Weights of a small transformer language model.
Size: 9 layers, 5 heads of 64, 16.3M parameters.
Architecture: no biases in attention or MLP, untied embeddings, normalized queries and keys, attention and MLP in parallel.
Training: a variant of Muon for these matrices, 503M tokens.
MLP neurons of a small language model. Each row is named by its layer, matrix (down: output weights) and neuron, and shows model dimensions 16-271. Each number is 128 + 32 x the weight over its row's rms, rounded and kept within 0 to 255. Numbers have three digits each.
After each neuron's rows, "fires before" lists the tokens most often just after its 100 highest values on Wikipedia text that the model never trained on. A number after a token or word is its count.

L2.down757:087199092119189133170157119114096126136152132117103214073140080165196134124148096170188157147138160149090119106092109215113122089138185210135097141182120154104138106182128131139128075153100146141092095194134153146124140135149130095134184105135117108106074162144090129142158093108144089153173106178117123185153126091127114137156105063142071149110114143103071149107117113145141137097152124135121157098185108134150138049113064195199176149162122115152171136134144115170128148085195141117152133151142148117158150141062090117178086059105094109114077154078146175136164118118139123153146096126116056114117104087074099110156136100137162108136083151166127089100122154106125101069077117169109088105141178076137159127086127124100193161123049130116184107075138117143142109095193175
fires before: "=" 61, "ated" 6

L6.down1230:137118101109053129104174163118109115102115126126114151132131156063129119132126125102170065137130161103103111112115169147122131172152094081186115127187104122120128152096043139152103097131110136121157149138153163123088108156175113146055088148104131077118147161104021184150036080159105109109096167105171098090166124070093126136153073155156140129093104174181073080118117074109127187164120143141098130109122125180081119105115135143144138136153108124159165072108148085162130126172176155077131143111135123107122158107181114073127114073071107146137095098110131169122068143112088154135151130072186116106135151145108128143200118138181090169130150142066172119069157133111149109085193187100188138144114144136158149213138121141083160131202131074115126164147186130139146070110087124
fires before: "\n" 58, "\n\n" 32

L2.down495:152166134155135043149175154079099120154118071144139155156113108148141106112108117132112090140136135097124172064107135106145108104133000175097113104174121139137140102102124122128096129058248135175101112075145076117155127115157097184116127131138134084084109124126113157133042129152117121077145090165123168156172157060125134142139146101135125147093151112150173121121127122100132065120110130124133187161151075093126071108190158117130060184132126180098173137107113063130116140091145125155169145162101181089171175134105182096127086146114142102144096154167183132136123092166087094067171193173117102085136121129134139109145131113139073138087104126146176143085179112132082147132153167118154160110106128116157185144114159168120149186157123115187107143124150121101124135159142103
fires before: "\n" 32, "-" 22, "  " 16, "=" 5

L2.down279:143106134130189130161103149146070139120104077095155075168140107118160126129144075158074118103134121155128134139152122080049139111121080144090115112071087102135164125138043121077132086131137088198129109144139142058101141167125145122117208113150067071151133117125173161146124114058152135051165161109167110097102099133122106131137141094129156144108148127104118116120182080104122139137122117085155177169117109102103094081103125156110117146157148145105090116109141131118158149096120110054105188144134169088123074188098087099154133099082132107128129101168138091122110137117205145126147121140109156103087133123204191122165175098175127095093132188116107103103118133153121116049087118157091129137087126167134151077144144133167117145164128139158159161170192120117093071093176165
fires before: "=" 55

L6.down206:190141169077092176128105131084126079111125151121136092152107121152151171130114180138075115117100093144183122082158125128172120081131043126110172162136096128099092184043147115095096159137151181103109143064145142108170073130150092154134144158117102130091150128173127174190165122141136210176100117129128181168127117151152106082149111178036151104145149091140181128130116132138112144096152091071144111126096103108132206124167086159161078124134074127135100091119146128116103126131182166135165191092162086090123101131129134110136120088165125150135165096112114148117151180108129143206180144141097123090143135157090116162135115122109125146144124073170120115096106144132138095113134104129113158155142139114103167130113134141117168154142103074145112083125109098146154112140136182
fires before: " with" 23, "0" 9, " as" 8, " in" 5, " on" 5, "1" 5

L6.down78:109145125095091121054094086057081134106116130197067098134114125116202135059176093195108113166163155079079145133167127118130141169103193143070090148129099158117168103117073131164180157125178120156142096148129099143146126172175109155114182190129141146123104110136158136171140119092141151091099171157159178130110127123139137131080112115100125077111100085169095101063140153182141153152079111152173082110194099104139155107108108088095076138049154108122138097142154117162132143102145150130213179122102140120109156161088076127060141117168125073147159104130131170158177132086094126084127140124120125134205116136071174126148147088156138121167056120103146109144124054087170176101143104132133127109167175169149123158135107161104118137115152143085164119056115119116156137102160127
fires before: "=" 54, "s" 4

L6.down727:106166154096131135079108159124163081079104149141139154116105116173096092203141101154159112082108106116137129067126097133163109127069000111102135089201173148104121095118115116106135136135150077094153173116128142141111130110174158092138156116137156170175162098164168181160106142170078102111181122097146126194131130106159089128096133134152026136119077136172128125122123164181077183080121144093148218147176086099158160126107139130101136151050130186143135082133159064170100148138114130151147121137103165136125120126118126221102146178121086144107153131200131095094088106188101114176123084117156126110140143085096118203131109094130080141178115124047111111116135076106099082103142173163137117048090126111130102118127119154123133112149118116089095144178113123128112147139171137
fires before: "=" 48, "\n" 6, "ing" 5, "\n\n" 5

L2.down1013:103152126133148138176122091115162135105099101068072120129102143118137124142113134210113098161157098115112127103089165186056151084118000143115106114071153082173130137104075127152153116112130122141192127104148128121145129168131147202111132101106078112162101129121176135141127120111163133124091152173156119111176123169190108092126113105156182074140165078155153169078100134166119103139113104185085155120134143115138134100068117148102114135108159122119136096105174142148115112088138203139132148100156139105099086145126125147114140032091121150094090085113109105163107101121104021144103039102151125150100122200111158108161174127103144162168112091133057090131109133169122113132178147153153151131136140137148149102165115082175101136153183151111130149125093098223144143165184144
fires before: "=" 41, "|" 27, " |" 7, " the" 5

L6.down224:172108102076146144187113120162111181126143157107137196087160143085133175084102123161154080161086063113090093112131101155069127128165057129136185069151108083143103165140138155108149085161143174102111146138151138174077139099137129118100089184079138139125120149107098108154152083156092145118135110067124164102084045133090169117152088163051134137154135060162146138083101130109164124094163115127109161105086116157161145126132215112096148135151114113077084127129164104194100103184107136128189094110113102125121108109119151150146116099139079120155082138126147073073073142158111176097159114154110152073166162159081108160114145201145149107106131132113105156108121105126156079173184201143139159162056095127162157114095134188102146150127113116119112125095188139078105125138114180
fires before: "\n" 60, "\n\n" 30, "=" 7

L6.down553:168146162102123133206155113122107107065128132155127137164168079065197150136136070138076104131175189148170122131172152093151162083142063119120134152169097112168072131095134124123125086118066057097070054128140113167125177061104097110108168129107093124084120130217178120141139119113088110099084097179150188126179118156104170149119095137198101164068132113127101159166123090142179109067146131094102151127096159093138106131131133152171081124141157127133151118117131116171108129106146064144117164172127141108132131101128113137155121146076140118123125145185080117086122062168123138081139139091111150126110146120114174089096077110120109134071135121129188094149111184153151069060207135152157130119106130124153146100145142119148200100076148191109117089142159148152109148133135176
fires before: "\n" 64, "\n\n" 28, "=" 5

L6.down92:163104182101131121100109064107127112133171183153108156117153077138124098144064056109103111118120109091194104165116090107172098064143000121130141142132185116123164128140115128145122124142151139171151115111110139137159165070160104161138127141083144135183101159155138128181170097136099118142097105092096143106058127120146060077093145112057080101175161140114125184117114191109071173113105129088153099102134145166159086148143146106102168110124189121173131155117098125165138084100170126076114116092137114122149121115103108122105183151124143088160135138123141127154180114150147146125145116171105173153162178124153120085098147081168111156196110138119147058098141160095135110181128107176150169093160116145084091169101124095124164112155049138131159102151156094126133106169178149
fires before: "\n" 59, "\n\n" 26, "=" 11

L6.down336:117108119125140169128123128146160138115168102143171153151093066095133123158074145106132112119126115178103072133132110128162119123133000119139139152096123115134104194113127117170123122102118089097150141134137112149173125116158129116125103131169103194113135128153096129141140164162148124143091145121116143170144145155110099135121112104116140123149155136109110119096143114178156152149137095118135097175111127088081107149121145151147084132068106104076110169118080146170084186103117125107099114127130148092101175116129148095216129069145162125151073168163112127173129053173102098136134182078111128110149147026145093103156124119116089114173145190172141132134138100162135140117099087161125128215090147141148133196053096095151161100135143192120115100154118126131164026123097154
fires before: "\n\n" 23, "=" 12, " The" 11, "\n" 8, " He" 4

L2.down999:155076077139147135134164154104144162108166070129081136112168157160128162145120096162086102156103138142126104103115160169172109103084064168255124088094136119147175164142107128093143082065078153091146130160157155119082085114191120117138143109127109117200144142123145042128130119132180113080142084127124125144153147140067104127158104106104114139135121075087118180134112099107163143185119116132172182134198096094085116098127132137142103133138153065117130134099124106139188196106153108167132143185115111117155126081092181088117142091083140119149094154138183161096147123155148123133092194137149124140160087092137150179166135081171199182151104175116077091123094134130125132079092135191131058163074091153127102149159158171145170159166091108090142131142126083114158082087171184
fires before: "=" 79

L6.down1247:148187147106154134152129142129135034123134184128119155148170118167138070149094153129089136137111094045134135106144138114114111091111094173171159156145092116132109158131165149105137154124099127124114153075157123112149089120132089137152166112154148120158159210138108107149091107146154099125050177154107136102167123138078128148214136132158098115143143184149187105146051164119145128126086139128142050085139137220136126091150038120143100085115135114124100173108117107144185111146102110097143128119163105116088134162129103108179186130138114090153143110148195123132148164152133117170153171137114151152095143219102121097122075070088106074139122100126103092183104146117135093102171091142150123062073085141108159122163162114175173172109124072089077126167029172163169167118133181
fires before: " to" 17, " in" 15, " as" 6, " on" 5, " into" 5, " out" 5

L2.down1003:138106119137135125178124125158096120091156144130108098205135133165125161115069103145083141135079085145106110133100127140166148110138000122162076150093064172135185091144120127167152133131140108170117100095113201100136146107161149146106138066133127123103134097109129119148159095139175090105075100132115122141161110143129096139128180112126137095153151158138197170170134127144092127075095114130110150126124096136075131122144057113128120148204139105137147152131180154127190111092143120098110122093103131107142160143116139121113142120072148107134139112092079081136077108103131130132136138130106140179105105080162150134080146111145127105113064156154131070120163153119121119125137101146136150113092086158148131134105138152166107146166139105161079122112162157177160091159124111
fires before: "=" 39, "In" 13, "The" 11, "-" 6, "On" 4

L6.down1041:149068163099129182203150107114099102053136147121139061143158171049164152108140144129131094143215164156126139116121134137094095101113105110144197155066124140189105165097123181152110100099162121145092110112121148186199110090130092146109148164188094138091122139133096140155150132126168120083179128146123127124113168107131125084142125102134123135097153146153130119130128070092128128059117087107205096099105124148144078133140101084123121141123142141096156055067099135112153119147106092096141138093168177142111144161077096149143161161109146158082108123156135060081086201146172136111132128116143067162123188104110065114156101100116131154176098124142147129155144158105099154141108160112147111166102118154135085202092134179190143137094116118118134102160094121138081112086106125
fires before: "=" 90

L2.down68:192162179125170159162099174112122156154091137122107129142140146071108112108128137087115128164113114107141130063142091131120160089153000116133156161097104116060133102143064087141103126131143100121099162055140149151174153112131133205133079120094115100191154089110154172123088089169123074103115126150164123172163111174127078157151109137087119057108113146136106153132198145152115170108135173098124125140104165109096156142101084155182148092148145114083163112148133184100173169089151127114112150104132157106159147173099152110132169135082124129146075170133080150163124099116101147145165112145119143085178116183065113119091195112086129102159132076098151070044090121118155127083101141089133133114090168149089093142110149127126164078184179109089088131150128077179159165095087117
fires before: "=" 34, "\n\n" 14, "2025" 7

L6.down600:156123118143141068130182181139146085117126084121091129098125133072151161136127129097118154172149117115066169148122105154150117110090088150193110088134135174105132133151146153192207124083080170222147163113110156099145157163187148125118161152095110083147158103139132155168135172130146083059146150154105153085162136150061118088116130121168183102114102070157136123117139149132129127144127107136157062109126144121134116133096124168107060165134100141120168092102143133134169097099157164129184164146124153110178141113063193123117107123110154075149103172135098111151118099189099090139074118122088118107177129086162095115111145112143155129166159107116161146123105146180148036092101154084202115104084102192124162149097143086163123099163161188117116062108172077166119105142137132
fires before: "=" 86

L6.down37:094115121072127140191209101177100097118160171153075095080102122088103124109150120061171100115188146136134129131094157141137131145103018154150131095122158142198106083073146118108106136139097099169148148120103132178095133082140198119084150083135072157131145147072189127121133068144125131139124142145146183181104167091141120078080181142109082128109181095110127158088128079139194149088194158109124169144119133117137103152174125150109110155118158106111098100118138077100128140121135126106108133116143161166097086132140078136083135159127131105186192146167139135113117155136173116072139197069078169203123112170124076146106132151148123078151152149153126146085125159140103107076146147136100121148191134095167122139106105161140134128119189127115179195132152144110081169129084116
fires before: "\n" 27, " 0" 7, "  " 7, " 1" 7, " ." 5, " 3" 5

L6.down1030:134134120137141112135196120125120199108135147105134134123142096117134126088127134072118077092141058152100125134141087159165076124155000135152169103192147131121106178131156136112179104085119063185099132125089113047154180167138129137125132141140192109130107100095107146122104128159138137105111134120127143129154096154136157101126127066154120142165128077137096146129092114143140120095130162094090149121111120118112133200117146150155102132129166178148139125096101148194109081124118150132157127124091172190147133068142193087164102150123131122135117172122133132094109198127130158093137106132090114108160107130135118093109156087157146114158124155123163098139122178097102107127134138125151108167151119142153056109102118092197118135169172099116175117137142108196143157124169140
fires before: "=" 37, "\n\n" 20, "\n" 14, " The" 6

L6.down1060:084182144117115077104084111092125097141116137114084127105096158096152127114133114140136095106124158102124162081151155091064107138128040115138184160154098089121150122136133169093132167102148139143094157128176146105120068129106123128085096081146107115200112092155109080158124153163122136125125185108163144120219119151141115120122213103092172109124120133148115137135131140099142126161113107163128132143110192085199125120116165125124170120086162089173121058099142188167123127148154140171097162124118156111118129116120107121111159109143122098086084124114080138148142174173113132135195148188139111062198084111066102095090118142143123114081141103051096113106188139127084075083117121133178176134126131066138109126084167089111120180111162083199131135099088148189150128149114152
fires before: " |" 44, "–" 6, "," 4, "." 4

L6.down1160:178135087113152110144083073150087152121146131175127112145149147049133114119165141144120116173136106165071131145141155127090159112161000106121150036088115152123146122126109143145111123127168092174129106094119139103162224137171109130127150187153117143138068113140070105091112120079131125107120144115158122145143123104123164122122135111136142124108127138110096086115131133154118111150097094112137163109145094125140079178118112164132156154113119091147182116109150156060135088124137109160054112114075105142100128133051168128147096100165138146138140154080150194156101168062167139156080134102162127100139130138146115145150097143108147097108132133123087139116100070084116123123166122059204140125180123106103173079204104195179137164196167119177147141130115080141072166142139164
fires before: "=" 87